Weights of a small GPT-style language model, trained from scratch on English Wikipedia: width 256, vocabulary 4096.
MLP neurons of a small language model. Each row is named by its layer, matrix (up: input weights; down: output weights) and neuron, and shows model dimensions 0-95. Each number is 128 + 24 x the weight over its row's rms, rounded and kept within 0 to 255. Numbers have three digits each.
After each neuron's rows, "fires on" lists the tokens most often at its 100 highest values on Wikipedia text that the model never trained on; "fires before" lists the tokens most often just after its 100 highest values on Wikipedia text that the model never trained on.

L6.up981:105122120106108098136122103125175147130145114130097165137173112109066190121132154127137132166165069134120128141125141104093128129128136121116105123112168161135130175134151180137128117072141114084107091143084120112121098115125148116120138118133143169066091120127110145106177120149148114142
L6.down981:130109151103150130116080160094101089121121148135154162120152051080159102114112126133114149087151141115161114170130137135145129136120143157133159172171158117130102105127103168108119134135110111185102119134093148165132145087150148121105143118128100120156134119142143161092186109150139123146
fires on: "2", "1", "4", "3", "8"
fires before: " |", ".", ";"

L2.up110:122134149143106122127104104100134112121119120167128132162149116102105155170144161106128150138106114158132091150137092106135090130178163094127136146117136151134168116147153150131130104087151123104148117121144111160081137153120144131116158113111170127154079127090104139098157105135073096140
L2.down110:137122140079152138116100105120107116143148148099104154178081103124103121133117134149107167097147132130110151146119163127130154169085141131137158137196145119114101138117142153092135134129125094136107085129108113184111105131148161105121113169181113138159188134096106141117150135132132100114
fires on: "7", "6", "8", "5", "4", "9"
fires before: " |", ".", " |\n", "–", ";"

L8.up437:158142101125101096114124087112121142126115121103125091136125104187144158128111127126156136141143164094133125153129145178171148120139157096082140149099172170155129117117135110170149139121125160139108119080119152142133088107121147116128130137147140155093067125135136096113099138150118152092
L8.down437:175165100117145118130139110115109128130144140109154136117138000126128101123122098172148153132128112130106140119104144165158116152095133114101142108155174162145131075131128121114158123161145092110141155124139129125126117119128139143103089110130170139112084173135122123140104129136128145138
fires on: ".\n\n", "|", ").\n\n", "-"
fires before: "==", "===", "The", "In"

L10.up28:147148136101112094151111119117107146138088133140151138110146103135146142100096096100164142127102094083129114187099122161118127121165120128149134135107158107111099112144116117144107141110138156107138160145105140106107149068173157118114110110122149141106109155091131150133137147124113154113
L10.down28:111126136162141136131139145123105149131156126124135161140133000117110108103133107157114129125107141133134121118136120125146126127147140141115116094132112160144127103116130124127140146162129122148149130117111137144134102115138151139120136111115109116118122138136149130130128125116112135143
fires on: ".\n\n", ").\n\n", "\n\n", ".\"\n\n"
fires before: "==", "===", "The", "In", "S"

L6.up326:142096113124108075128128080112135140138127115138149139167151146159124202145087115111144186125120140115097094124136136158128140123122145119108147093123097158163141143159146121145157114118157153145133100107130144110150151134139134111143115124115137146066118101117170158083133104123133129117
L6.down326:156142178130091119154144098114129101119077161141154129157115139119125130122132130141125152187154148105149118143100158136066120121088124116118090140123141117118150103097127128128082138110114171128152120143139148149094133111117128117135141122117152124100199091141107106136149207139139092125
fires on: " ", " a", "-", " con"
fires before: "201", "202", " :", " population", "199"

L6.up224:163117108130113102145153132098118170161081079119154150140135122129118143126105130121134145151154127133124134116151111101085113126128139123119158118115151086096156150145135153170136120097098125122132136115114130102087094124148143111141101152108174158131091155110127164105145129079167190102
L6.down224:142134119109123112143148129125098159143098099115169124153183072156125135149126081131159110147132142090157114139094163110097105088161128136095124124105144126144129144144098175126152154141152147154116136137129127094175089120116093109118127126110170150093123135143111120078114148122180161166
fires on: "\n\n", ")\n\n", " ==\n\n", "==\n\n", " ==\n"
fires before: "The", "M", "J", "In", "==", "|"

L4.up353:146138117112136098115119106146120161151100086103169122186078126115165124138099100096149131149149138105116125139149147122112121122157141188123106109125111105127098147147124148146139058110138136143108100114130125088122131163146107124150089105153112129156123135128122122114130111152164161157
L4.down353:122179149112153131138123167138123167121110124103146132173138002158178121147134126138132119128121094102142164144121119133140156076136127122132130159137120133156121123091103120170146117130096151135111146130093135127106078131146137108149098137148147135123142121131143122096124149137134146140
fires on: ".\n\n", " adv", "\".\n\n", ":\n\n"
fires before: "==", "In", "===", "anced", "The", "is"

L10.up903:132122140105096094133162138139144167153103161099119122129113106128168134107141100138141164153152129104081100114117152109156133174142135083099089139116189122159152116187147135200123125150148125105124159119138095127093125145127156129124136127074125125083126138116129068112101126133123154134
L10.down903:123116101120131142122132124108106116106103137127143134142146000133174146126157136114104144123123136113149129146113113144154125133112158102112136120143136128126130095137136146115147147109117128132146117109131135129132094109146139136134100107137132140136091106136118129135104140162106105118
fires on: ".\n\n", ".", ").\n\n"
fires before: "==", "The", "===", "In", " The"

L4.up25:177166091094104134153171122107144111140118094132137155145165107150087141150116115129139073152118114148128148110101173126136092160121108094104121101128107166112145101134127134152129123128208115161133106117152165105150129110120089150123141119106134174129084128085116164132100144115159112130
L4.down25:104098159156130118118115166111125151138128174122112103138103093101139112113126146160117181129135107085099131143141087145094126131113141138140154134133145129135146128146106152095122137122078167139123141098120119151091125096118135103134123127127117077139172110119129093144126101132107149104
fires on: " of", " |", " not", " until", ":", "|"
fires before: " ", " the", " Histor", " —", " a"

L2.up488:115123147147139122098101123114136120161143147154131120124154152095108148138086148101135119154122163138138121136152122154139068139146112147107141098140133136135165108158131126137141094114165092133122114148096113159114145116077149110096100149152104133120119107184100140134123164080080144128
L2.down488:128134127113161136121135153119118113131123141116141082179145112097174081096115111098136141115161137124144125092164123084115145138100117150130172129158119091125137089124097122104088132122118145122077091101118169120141157123114128131113142116141099053096133173133139124161145123175091127154
fires on: "17", "18", "16", "11", "15", "10"
fires before: " |", ";", " |\n", ".", "7"

L8.up747:151130105111130106126143097109126158136107139118133120154110115165149136141134115124138168146123145073103149159105150134155163123149158081093122106080201164147154119126167116145182149119136153127135146080106131148124118119135152130123108145124158153103061158150106124109075142105116154118
L8.down747:166180092104111099132120121114123153121136124144162161105145000117133123133125077167125137140128123119124133097110122145165116161100131101102105107147155170146150079139112123135143123162140152112157148108131150132120114113138147140119109110149150145122113174105116117109095124143158170124
fires on: ".\n\n", ").\n\n"
fires before: "==", "===", "The", "In"

L6.up62:157121086120109131141091141161109141137079151118136117094104140118136132143135122122112143123143110120125091127106206139141129146130101108143091164140128172163115133127175095098145081120091165162153129139138120158103102133121094120117117153135129111150115108106130093127180102133169105145
L6.down62:080153146162114157084150081108158135118173163146145104115116153118139129116146124102122109132119092139124167181138113131148138145115126109126126104114106092111152132102120146155119128151164124124151106117095155185147123099118177113131161118109124148101132137115120126101111124125174116162
fires on: "0", "1", "8", " (", "3"
fires before: " |", "–", "-", ":", " ("

L2.up987:152116112078142109140102140108155163109175159159142112144148166132131145130109159127145113151126148144119149137135132120142120115144138061099145120105123152172130116112142125149112126103135154143080106136146089095108134151093173110120153171117099141135147140120115161143126111152081178100
L2.down987:122137171140109104117143158078151125132114124113149104134161200126178140123100128142147127153122166125125109106151110109126142138135153139149098122135130117116100146074119105134142129146113115133154163116130120129112113140140143088102096134125140149101123184098125151169094125149150139113
fires on: "0"
fires before: " |", ";", " |\n", "."

L6.up307:119114129115081153143110067106123136126125098130117113095134156150122147136119164094109109151128148100100154132151167169158093124164120157093086127125134159154182166123152121105074130133123124101116096100131151157152130114139133134183107145086096158132131076139166166148087119123088131097
L6.down307:124118157128084092152114166155119125136080107111123115097082176118173139129130128159178159091125098141094136142167135129200135121100111119099129127104143089117118101091120131150119133109137105137175093125145134137147156092089123112142100105084126134114154134108127165089096113128103084103
fires on: ".", " /", "aged", " ft", "″N"
fires before: " ", ":", " (", " |", " of"

L8.up509:157082134152120150147089088145130141115107152112159131114115158147132136129110137098152156127154124106118155123147128121129138101155174177168174115162152114135121142184127100163090109094169138146118123163126118124085135126129144073133121125117167152136126121123150100127128116141136155117
L8.down509:150128126112109146150128137118110139138124135176155135149138084160107106119102161104110116149107129129130123113122160124143160121146172118124140135107098108125130160101148124142145168087135137180106138104082156146091092082161148145141115129119114166161137121096162140122141188141136161151
fires on: " April", "0", " June", " July", " May", "ensus"
fires before: " ", ",", " |"

L6.up374:153141131148084113161156128131140168141099125120105125074104142146092141146097139106120111137157102094100138116120154136094082122142169099135141114151171159129113127126144099140081125131130158112132157169126134144154129112099132130164124161113178142109146091169117181095133136093134084144
L6.down374:108130151119131131164112168096107187153112072147153175115109061144130106147105162144130114112186093119126114157060135110128136127091152076162160121121142112148094082096141096155118143142132132134124128140117129161113131136115153157133126128134161112131112102133096110092127135137124106123
fires on: ","
fires before: " ", "0"

L10.up974:154138143116150083110105118107098150149134132139164163125118099166135134119114082141134147164118135125121143130094125163161106149136152100107092131100184148142161117163128188142163120105141132109123176120100119161106111097157134132134093118140115117098113127135104093110070148133123157106
L10.down974:140150125116147108130129117134130151130116123141140145138139000136124111131129084155121142121138118121126131141107142119150123143106125122120127111140126148138122089120125145137147157145150093125170120136130138120121121122151124137122099112128134113127125132120121138115116124113125131118
fires on: ".\n\n", ").\n\n"
fires before: "==", "The", "In", "==="

L6.up113:137151132098111115148142132133135146112117115153118132107123109189150137170158129092111134157123075094149113126183133146098089132160140129081110093147128148141082146142154142117101072100119114129139119126090139098143149171113089154141146122134123170067132129121140157130077093118123116123
L6.down113:098156166140111137119125143085157134093107126153143126081136008128109083162139123121119094095099137095117103131138132127146110140132141089089132115168122110145096108121084108153156119142111139102112135139103129175085132117128133146101156140087109121141131138133106151133081123142155171156
fires on: ".\n", "\n", ":", "."
fires before: "-", " "

L8.up823:150150095118121126135089119146095174120109165113085143117127121166143112134118086091162143129153170112137150121117127140144152106162168093135137156066160150183112129146184157111204130119144136089141142071098133115129085129143136099139103134111123148108127141115087156129112150146112134119
L8.down823:127186122111116111162117141122119164172135146143151149143160000121131105148136089163152142155120121098146141116088142161138116147109130106110088091146136140144175118127114121128142158100141154116150133111137138074135119162119101167118126135105179137124126201117148119081120135137118190142
fires on: ".\n\n", ").\n\n"
fires before: "==", "===", "The", "In"

L8.up171:118129127106111110116137135077135127142115199078122120177104148122109137146117124127150146142117132124083154163144148111127138111105186132123083124132107131092149122107140146137127116120113133133134073098143138083101115128116155108102103144133113129139123100153085145153103086124124118165
L8.down171:118120130155188104122118116125110156152142111130118130095168133107118099092145141124130178121115108138126168120138124126105112088138137131100140105162120116104145142090077120108157137056111107123132122077133121073133160112118157140124144107115110157142108128154130134119150153103123117117
fires on: "1", "3", "2", "0", "4"
fires before: "–", " |", ":", ",", ")"

L10.up346:148140110111106098124120133128094157120147134109154128126120118179114156177106126120155141173109120095108115134109107096155141139192153106104113142133132143141102111156167163121167092107141129095122128084106108109130095125135138141096125132102129145083104166077127129115120124182134181166
L10.down346:179131115135115153126146153156133115118100150124149143152135000144116146136134137153132141112084122122135110130091123142155140127147134101131155156147126159118108088136107123123151145107116136123138107136114133147140113105097116096137128137145143152116137125119117104144116155156111128118
fires on: ".\n\n", ".", ").\n\n"
fires before: "==", "The", "In", "==="

L6.up986:140129115130100091128136108113137153164116113120161107126120133157105114183128090058176127131159157123134132153173139110116105154141138155105084134123146123146133135129134132151077127100138148103142128132156148096128164145129098101142118112101148113112119103119168128129157088118122093120
L6.down986:132156147148096147073129093167142153135141132146156134095115064163057136121122129156080143111128138137129135134148153084146116137116110155126107164099110080124120112087124139123156149121126139118167126125144090135097144135131118152112160103135151132102097150120101127148123143112040077120
fires on: "\n", "°N", ":", "\n\n", ")\n", " by"
fires before: " ", "-", "=", ":"

L5.up108:147122130130174130120162083134112108127100109101157084123142158125198100141121130112153111142152187135121152111185167152148123096174148163118120117115122121149146138132097136116149129118129127106149146112157169129095100162121127118122106107110141104110139166108144111075128109098147128133
L5.down108:087100163126161127135127114117139128115142141137134102166138111144128120105119141170132108157076137112149124160130122106155142131110136092118141136146083110087093134110120132124132167149135153098123120125107133119146115106151139142096149146107113128126130145185163116163138087135116115078
fires on: "\n", "-", " life"
fires before: "-", " ", "|"

L4.up593:112086098112137099098134123133164145129135101117110123144154120098126131149125153061148102154127105123107099123138162178139137145147139109148126116101106172129139163130126169105113094136103176081068115116092112164137105127097109102116088147166127167112134153138134139134113138159155176128
L4.down593:126114112145135115138099137138129140124158140114120147106149255147132171127128121091150111134121147112124115128111086145147135139166109123139139125082120137110143153157145158143083093115135156116132132078100124141129117114115079113116132170136152151114145130130139158103122101123135147133
fires on: ".\n\n", "\n\n", " /", " com", ")\n\n"
fires before: "==", "=", " (", "===", " ", "ing"

L2.up201:124111138116085085135152148109147145113105159096177114115101113106100155165116145152140125145158105170157088177116139119093127154144180121128106131091181133100160155124129167161127114109136141083121179177136122174120123144109130071122138140131157140172121129117090106107112091106103155094
L2.down201:154117127135125110108145137094138119130113148101168135145142199112115148101155122165154107131130111153117145169142121095139126097149150177171176136115157122110160126130146158178141120122121136120140192156121180177141098122100139122135102089154145148120094108123076107145117079126096124132
fires on: "0", "K", " DF", " MF", " FW", "G"
fires before: " |", "."

L6.up146:130127132095105120115168111140130123143166141154126146125130148129096096141136135119119143164117123099149075144143135139158144157132180097094090185130170108179122108107092128117156123129153149117112161136156138108119136119083093117154154103093137111108139097178106121130083100170099135088
L6.down146:130135111130094109156154101127153160113125156146121085103145211091119111125070120140140158149157131108100080173148127121132132126170160123114132169118125111115134140170117138119107125132162093105137139125173080094149126076126157127158129152089044137112067161166123134134123150141151172120
fires on: "\n", ")\n", "ight", "ference"
fires before: "-", ":", " ("

L4.up998:108113147119113133146136116131165162150119155168136142155135149134079176176106122113123123133164128130124131144146107102142103152208126155121165175109130118162115158143110133123118123118137130103113148111125136143075143157166124099124124133088161147144149093105117164118124146131135113110
L4.down998:134116144121136128060103113154116100103119140127137110126140138133151135113099118141097132118165124098148147153136119097109106137092129116148115125117161110156113072134104088136144075098106180112154172099105126153162137113180137156124145105153145122131155126152131099123124129125126107103
fires on: "199", "200", "201", "198", "195"
fires before: "6", "0", "4", "7", "8", "1"

L5.up854:147123116115124120142114135117106138143109118167121136146148163117134101138098152083105132135123160122125112137143147159094162098118143052106140138154113134135129101129113146165081150150102118097132095127104124137143127149100126134148090097113138127095135131126140192134136115097144106123
L5.down854:173127126084137143149100169146143120160122153079104128136160123153102166136145087126180184146115118136083116102112096140084126166130131102165171147140114123112136089132141134130119082098122102113124112126107127099137135145103143138112126120207178168145124118130107165113098132169123088156
fires on: ",", " early", " late", ":", " mid", "."
fires before: " ", "==\n"

L10.up817:180135095108142117156145089114097158140126127089124140149150129150145094160093089115114137113132152073097140084127132179166133164144133094132139102162141139136162115146133143109158088116150137101122148097096123093091099111149133118125091136107180157107104160099126102128099122140116184113
L10.down817:149151144128150111135133144133128156112128121138154143156118000155166133150196129137122108104142127121139116138119149118142130117124112112104110132142130150161116117164108118136138133126145137126123130111116129111125112108121106144150156149110121136104149186170136109108117118147156153127
fires on: ".\n\n", "-"
fires before: "==", "In", "The", "==="

L6.up1001:116122162108099144144162110149117141101127133134125153131173120131104208146111109104112102174169083123114140117148116109144129097198128127120153173123108139192164147103148101127090087122139083124105146149135135143143128171125113117146106139119132162106149081114108161071152114130127112133
L6.down1001:116126133112145073076141121112127113123109118165115079168178136127119130134135161169150124119122121131125162158171117110118140124093150146129155153159113131096103160161102114120093141101112128128131145093148087126106160117193138107179108123141148155139172102135123140121138118128133090118
fires on: "198", "200", "190", "201"
fires before: "0", "2", "4", "5", "8", "3"

L10.up54:129123141148088104145106135106101133150136177137122095091128158106133111159120160125131133114104105140118133144166126145137151089119188105165170106137138110176107156134158161126093118140157154156110131175098084116120104140110139094107112083108150125157140107120165134099084080156165149108
L10.down54:108166121162118107117104157138113110104117093133113194101157051119168104100136128072108161149139142126118131109154136098121150118106139095146140167147129115126102079101160096144117108151114143118168069133126147160130134139096139172127075132154134156137084119070121122132124119119127090142
fires on: ",", " December", "ab", " War", " years", " July"
fires before: " ", ",", "==\n"

L4.up448:179117134102095118142128124120159123127072120149117134144097137123124105148156094123135137111129120129098181152154110162125132116153117174070136164115140121140138138153129114111164105131126120147146121105115110128122186164160139061089124130103131167134137128124079155120087115170111151113
L4.down448:143156154140109084149128151102113103156077127119100096138127182105132121123129119144125142168178136103089147121125143139145145152118155113144149107170108111165156162078133116089133112141096127125171128151163099144135130128106124127063097070159104093125141134087153109074094160157135085198
fires on: " at", "^{", " At", " to", " Swed"
fires before: " the", "1", "2", " a", "ish"

L5.up848:152118126097110144157111088112141146136161153107112186070125146152115138198128126083121109171193148105167108161141149100134097114134135125089109147112109138138184150148132144114132122097150129178136105120145114129119148145139098112124147129075110160120114119138108152102124118110140117124
L5.down848:125153103120105129124133120123151171151114074104130124113110149149155119134101100115086173122161160092124146141157131072158122087151098112081140137079114139130109125141117166120138155131155104108145147112107107119125126133153099143087143118124120146097123117128102145120112143124119144075
fires on: "\n", ".", ")\n", " of"
fires before: "-", " "

L5.up247:120105107100143137138147096120140151133107111113108115142143159165109200129084158113137151155146170166131164153164134151161127121169086096147080103112121139119177137118131138148099121088126116117122091076105117115123166112116118130124141170140124180086130132102118101129161131107109099128
L5.down247:145148129082139126139106118133132169103160075143153078124097173127116141123147150150076120091165168120114139107173089129160118093124143141095100160111142132124117110108127112121147160129135131138119101159124071126134141157139137139146153109109133157084139109151138177120130096128148119136
fires on: ";", " /", "aged", " age", ".", " |"
fires before: " ", " (", " of"

L8.up322:141140099115159077146106109104128148125158107147131108116123144198130156123103089133124097157133159114127133154153099112134157158168146098093132140074186181160102109139181134152153119115165140111124172119069135149121127123125109125093137141123146171106106118123117137122133128118156143139
L8.down322:125168113113131103124097125099112148151175119106153149090138000138109119094102071184115127132128143124131130126123133141153148152086156086156108101159137136152103106127116139143128136152169133119163133123120119145135122126142133179124132122119144118146101162156140133132104121114124156108
fires on: ".\n\n", ").\n\n", ".\"\n\n"
fires before: "==", "===", "In", "The"

L2.up628:175134121090136066124172131144112130111137151110135078162102113149103172115146125144154141138138134131133133167125106142127152151117149121082136105079143169098137126106114118101140117139112147133122105145097107120127166136108154101120136140102109163130143146165122113151085133081107162112
L2.down628:133123156132134128102148133126140102104129133087153097133134121125149100134108132167149122164170134159123137141126164127101135127099131148123141106128146089141124115086137138117132139125086113111155090129127141107112132140130155127092125151113102117113164168118120111158035106115119109113
fires on: "0", "1"
fires before: " |", " |\n"

L4.up28:102072077104117108143144081162151153133122133133128119102125178148128132144106115109160157156095085114146125121144100124148137096120093140142131145102100165161161154154172163133106088080118140123094105149094104139125114150108131100118150172130152154097118110137135110111139120155132110084
L4.down28:119111124131085144122095140147150086144148167137142098163099255109132128130150109111146114160138150104101104135141164138120138107153130100169077143056101139152112130143166131127115091072149136133136129106122100158186125154100156110145120160113107180127134124126145100156159108141142112116
fires on: " ", ":"
fires before: "200", "201", "197", "196", "198", "202"

L4.up333:099139111130153071096145120155090088123146116163108112145123169141126128142110175098116140176100137136130132161129137150153112138149140118127087120092127164172158173146139113139132150111132121125126159161126115099135137093147139073116123103169135139106159141181160119066100106096152115111
L4.down333:094112144110156126145158180113116112126138139104073091100134164152091154144111111133119099170175134165083135124104159134149097135151112081118164106103113110146153124137154127111121155127116108123124150152160166106107093113138161108106119189131131157156105110113101126142164116110153119128
fires on: "\n", "(s", ")\n", "+", " mod", "ual"
fires before: "-", ")", " ", "):", "1"

L4.up871:138110095097118116132133117124156129088165134118098147142164107112096192142110117104191105119102155120114103147109140145104117160150145096093110147117156174098116107136191141155130113128161157129113074122118156155134119155131116126160122181134124113166125127096092133120109071131138140110
L4.down871:094130116178137161180157098117131156153146131153170113125087057162112106169118104172109132122115137133119136143049134130108127146131115147132086145141128119115127114152079155148117125110122147145105124131140136105122100130157144136115151141125121111164157108127131126124125186119171135146
fires on: " on", " –", " every", " of", " to", ":"
fires before: " ", " the"

L4.up100:194164087111150104072099085168103134126180138101169133094091150167110138140118097124148136173125097146122106121160153176131117113117148088115073152124164164175158145126133171142140142103165090116127151096145129133141145171126108109115107108110136167100107128134114129129127105142112136153
L4.down100:141138133109167101154094132124094187081122123090129099131144241111140098132153140131151137166136135160131141130124123140116140110105165109102121119058105166121145164160181175136130158157155114124154127136094121123075158126187149113137069105127105140108165110095097128136102143070117118130
fires on: "\n", ")\n", " low", "tt"
fires before: "-", " "

L6.up139:135131103155171103142156115124109150143132125091131113135141141150148143136078118088145118114141127098126119110150134148111150093190152130142158160135102138111144134143136115137176131093165136126097133095115112143084099095103101118106089129093124165083120134129177095097123108125130134101
L6.down139:139067124129107117126138132096118156144097162105129113111126255160148155114096113095107121096163131090141142129140128148111122114159139133141094123089173120129127143118127131168152067106125163113142144130149136119117139110132106093144143136117146121104128128124134092107105146126137160107
fires on: " ", " |"
fires before: "201", "202", "200", "198", "199"

L5.up290:140104116112103097115108128088129175130118137142151148100122165098134130135118135086127087122145151138135108136117139127087110142173141163137139132105123136118147150199133129145160086059132180161127135092106125108133104140126101103134176156134127118112103081132087093101152088138156128155
L5.down290:134131094153127120134090105096136139151106100161141141066158243124128126116119164095118130111166173109166097159141129139101136121161113145126099163110126101138126138167096123120152133093091155101132095113127147126133131147154120109151149139083150118098132134127113131130133162152144104145
fires on: "5", "1", "3", "-", "4", "0"
fires before: "),", "–", ")", "-", ".", ")\n"

L5.up923:160101146157144051107169133100076117136102165111149122137122153114138173136129101130175127120129102097096162158110147107152115135113113161129143155141113125171197126163149135152144113117153187114115142125130112140109144111162134080187084126145129151112130080148165149127127146153172123097
L5.down923:142119121101136089102122145089108134160106148123155119169130201108165112136127113148136080141166136106122156133163146129146148146117108114124098120072153151154161087124094146135133132094140134153115135115109151115125147154144133090152105111150099101125140118095160097100113083149155133144
fires on: " "
fires before: "201", "202", "200", "199", "198", "197"

L2.up1013:098091109100167109162155101158132148191098131143095115122157136149134165147090162113147132144161087099125129092106125118151138110113112112134111100133107168097153167136141156179084122142131108148066100135110148093162086145079130109130093120151171126110120144163165126130103104149129140102
L2.down1013:106115137114119121097116118137147119089104127139153155119131197100122108077137195100142170122115109144116164117151129127132123151111121172098063114118140126151141119087141110153156122114106109132123142134141158147146168146094156120130165114107147136117115106124144184163155147140135142124
fires on: ";", " /"
fires before: " ", " ("

L2.up334:140137157151132151089135119088140101153135127142144144155172113144162130125138160123113111128129125166127114200162061121127069135164127139148127167148086141141175171150104143105080122127150137109130149091113133107154122122125120114159136148153088176153106078126117132058106082148122162123
L2.down334:133160142105162126131091130100127112132089134101167148119106182092153107087114120155106099118077078096100091114134133115163122161140128118147163145114114149138139112160121130137093137115137139132114118125087137084134127138102101110134122154150115077123168085096163103154141154164088146133
fires on: "197"
fires before: "6", "0", "5", "8", "7", "1"

L8.up745:156133140134152122114127096129117104140094137154148096130161131095137164100158087132179096165148110114075138161148143138111144150182094138089123142070117118107197161160139182106128122140187127107117121140151094098117130135106162134102129125145123144158133125135111122077090079131135143144
L8.down745:125099135141135144122135080133115101109133085154141134133113124101127098098120165154115156122106174116144102090150113207114132162132150121163113125172138122170128153106125164109139130160106123115168089131116123112120162105160138059151122138114122136147144109073187110145103129141161131128
fires on: "–"
fires before: "1", "0", "2", "3"

L8.up625:174129123089112112115110121121145141111122122118110122171116116199154119139088123130204160146143126079124119142135167148152123139145168114089098115079168159177145116132155141131152119120115153133132127086104118148140099134160144099146125147122110169078104147112094119123096127130140155123
L8.down625:158186097131135099131116136127121165119134116142144135126153000134115110115124087162144159148144139137113115114089148145165132160122127070096127118147158179161135081133138128131149160165153125114156133110125140135134121123124140145099114120121152145121104201119101148118106087158125155121
fires on: ".\n\n", ").\n\n"
fires before: "==", "===", "The", "In"

L2.up728:140118128142127134123116135123155156170144097140147128155155137102134133159130114124153149136130149166153120127147161127156110152147128139059110090117110095130154144127101109107164128104174120130083133153132164144092163099117116099096111129124134134136122119183120118100114134116091138120
L2.down728:162111141155111152113129128079137133128133096139147104165137170095188106134123141129139129130125166098171134124173147071109125140138116154093166154135124094104169087162130137090120062106118155132096083118116160108120163133089138127139086144145132121128132147167152125109098152144135121088
fires on: "10", "12", "13"
fires before: " |", ".", ";", "9", "7", "5"